{
  "num_key_value_heads": 4,
  "head_dim": 128,
  "intermediate_size": 2048,
  "vocab_size": 9700,
  "hidden_act": "gelu",
  "norm_place": "pre",
  "attn_scale": 0.0884,
  "bias": "all",
  "init": "normal",
  "init_std_down": 0.00329,
  "schedule": "cos",
  "final_lr_fraction": 0.0,
  "max_seq_len": 512,
  "doc_mask": false,
  "dataset": "wikipedia_en"
}
MLP neurons of a small language model. Each row is named by its layer, matrix (up: input weights; down: output weights) and neuron, and shows model dimensions 320-447. Each number is 128 + 24 x the weight over its row's rms, rounded and kept within 0 to 255. Numbers have three digits each.
After each neuron's rows, "fires on" lists the tokens most often at its 100 highest values on Wikipedia text that the model never trained on; "raises" lists the tokens whose logits its output raises most directly, leaving later layers aside.

L6.up1952:112131123142166113143116095089157106159164094141133139105160081158159163107134125107152124145129115129170102089141124094117159108105129116177154113104175142142159130145112146112131168104104107138119124110118137093168108149116140120157138116138129102140108165086130132136102143140097117121140110111119146146137132104122124126141135156107112115173147105141117150102154138138151106078205
L6.down1952:106150082139095123163126102127134109133108122156184132129145090132126147171108099137120125157135125135097069102144069110116148163119147138137086114105154156112101111155112130115135112069165119183132135138131084110142145116156125116181085166149093132129077120147116110136095129092138137125114101131128094131149137122140134145110139138139131122174121114146107123136156121134097130153149
fires on: "in ", "on ", ": ", "of ", "opened "
raises: "in ", "In ", "early ", "on ", "November "

L6.up1409:105057093073170143158121171116110085183107114128102107151124153098182106126122096108167128114127111149145112109121141126116098175140091125109094134151129139158147146114097115135136111118105063124103134116117132132162123149128115086159104148107120151122147142148122141104165154088136113127149170164143115137109091145150153146132096143111092121126112151103128170100122105111137132090164
L6.down1409:114143195120137109118135156122121078111124099097129148123102072091171128113127130128095119141141096160102086099098064130146116119125106104112143143113132121129133081103084080112122136109080106108107180110059117133152121111145132120106113127155153125138117108124119163122190141125174153120140113053102085148143160152128142112121121145130066133163136109122117100119087131119094089131112
fires on: "\n", "\n\n", ". "
raises: "- ", "===", "==", "=== ", "== "

L6.up588:118165080128108123143109143155121116120120102138140119180123118163134142126117140143092104128074142137110128130112112126154096109111137164165147112115150138113141119102121130177138140140172136149132147127161109116173124088091130137117134113121133109135135111140148131179077169133094098075127143065137155092157133101126142150148186132117123119121138124141157093096132142104141096108107
L6.down588:143126191139137115103128139115179123088124140125121171138124113126124165144132117100163131176121134129148138148117127104097133119143135135119142163140138121132140131182127137164137157116118101140141097146112146151121123135126128110145141103149119147118146131120137121090165176119173131133097131149115144112088088096122085097136101149082149134113125122118128121138122124124123132153158
fires on: " ", "(", "in ", ": "
raises: "which ", "whom ", "whose ", "who ", "count "

L6.up276:140137122135067132105125168115107115142127121113085134132120145159121152128137112075114131155143147151090192116114144134135072121128164160141156171147176148191156125136117138170096132121122113120122144148203091141108125121164139156147103112184119117096117127123105089118115137159119169089175153078121158135164130118156113090166125114139121123175134116161144096162113145118149109153124
L6.down276:137124110107111110108133117101128135074103149103137135136103079104138129101118135114121113157086169155129109122084136119159131082099138145109163157137155119122134133146144097189161120135143120112144138142116154125142117102123121094095122120153111149073105145161092127106145148150145160087108135126123137127116089153117084097136141108134126092104098116126156121176082165157174153132147
fires on: "of ", "at ", "in ", "as ", "for "
raises: "which ", "whom ", "whose ", "who ", "wh"

L6.up70:115100137175136096145095102160157143152123106128124147158133117158122127130114160133120121151141137143127140106134120150137094152150138121113141087139173139142111159138096153087120125139150155148102128150128120154091120109134108072092132119119159153091145104113102160215109142150085149165111122135123147141104126117105162142108165120091105127103101136136113111128109091139155132153106
L6.down70:110080143178115113115137092162130139112138116120159104129108104138110152125138134161140158094106133136143133124147104153112090134118131114108126120114094123139102174153093141078117124149095160116129182105115125120129139136115120117136135124114143166102089114123155113162109125130121131174090095128091139113121160166097120143121120096112106163102125098137141134117104141117110109095112
fires on: "while ", "before ", "began ", "-", "after "
raises: "making ", "signing ", "forming ", "playing ", "coming "

L6.up1480:110100131109112113122126140132132084166117140098154094124126138086138080107104159114116144101153118147093150139122100132174133146113133143121152118108133128090096150115135123120160104085094097125103146123159137106172125165104173114140164099091108096090100123073133192150100151141167169115133126148151117094124058094077171100166118109157108132140123126095122133102130126137089091141096
L6.down1480:135119156080103124132097133085110122109166126089106118100107143107152139078155097156107138113123130068136137152102111122080134185106138109105091111111111137135105085107085108095126129113104120087129149133105126122138155113145120134143097135149081130146108143126131097137141093121111135133069113087105124123142148116102114160124117118110111133129118093129123110112068119106111183166127
fires on: "\n\n", "\n", "- ", ": "
raises: "===", "==", "There ", "====", "Note"

L6.up435:132121133136113096104139136092177144143142158090161131091089117125133143119108135044127130143115106105115135139162145088160138119124114114119136118138105102141110119119116121106133127124090108148122097127105149134138127141141134185107177094139116190128090117108109133131114117132106084118104126145160109107117131084072151123150129097110140128124131131158105103142109155139146095129135
L6.down435:124074166099139162096121068127154129160132123140143096068100121098144102131149107147122121141095104118118121128133075129099095155120128120124114106124153126141129106110141178119137113107124087077138148138100146131132112114099120164137151106132137138105151113127115083088115124119112139087116081108090118103144141126149105062116154131087097136096162113134112135105141077140113159134128
fires on: ", ", ". "
raises: "it ", "they ", "It ", "she ", "However"

L4.up741:131113090135145093157110085112127125132143101117165100101108144146172119080126133073134118092123093138121143118120144164148110162077120121168126130120142127146080139100145131118121165114141137144107136162103152099134153123140100158168167125116112109082136108078100133123147148078123092155134154151141107096137117101127148106130170154133116133107119160130121119137120152139100135134157
L4.down741:155097150105116146132112077109112126140154105102155078119112153160149153112132117128124095109100114164133125115121092141105116118119116085156125083140147142133118086126117165125130108110099123102131176158079138129176140099097079148159129135108117155100123094125160154077161122142116098146138109075130109097174123137144103125106146133110074183103127099122119161111107146168147153155171
fires on: ". ", "\n", "). "
raises: "There ", "In ", "Both ", "According ", "Since "

L6.up1239:159132095183134089118173131090159150148166115084120131129122162100163116160137095145122088141099116161129102139122166118085116102094135147116121162166125156053160121127126136112132093121143160084109143124096121140109122100113115141090127120135100146065128128149106137120172167138125174162128140174153132125122190099135079133132184118142106141148147133117128142150107078129124149111118
L6.down1239:095133146113089110121114154113147137096113137105076161135144131129107124154124085108113081131082140149142141126129123151065124090134140102099101102114121149119078135140102156130133114068143103131174133162111108133100094136093121118192143165102139142118133106110126126186189092092117085149164133101161081094100088077159072101120133141155099127114161124141116172136114112135132106107146
fires on: ". ", "). "
raises: "His ", "In ", "Before ", "He ", "During "

L4.up1033:131148122145147137087123099122152103111110147092158089141119103114128142135143107104089140147137118154201177130148123160124148128116142130137105138139102155123154127106109123122153166103122174128130097173160089135140129151151145140119122134126123139143117089122167134115127121122154137138156146108125125115098154128183111165137126091169139149132064131092146124132150126109084112082102
L4.down1033:131141125128118116111109130117095146121096114079144113142114106128137112142099111120160097129127129086123131115154124106143146119097107116156091149160122136114176114120127098116125119145163129161166137155116119111112105106160115128101128133188124137119100139154176125089141105062143144103123117122143091140082119117103118122136121085092134144144130100152094118106135153132113130071104
fires on: "| ", "the ", "of ", "\n\n"
raises: "candidates ", "party ", "politician ", "election ", "Liberal "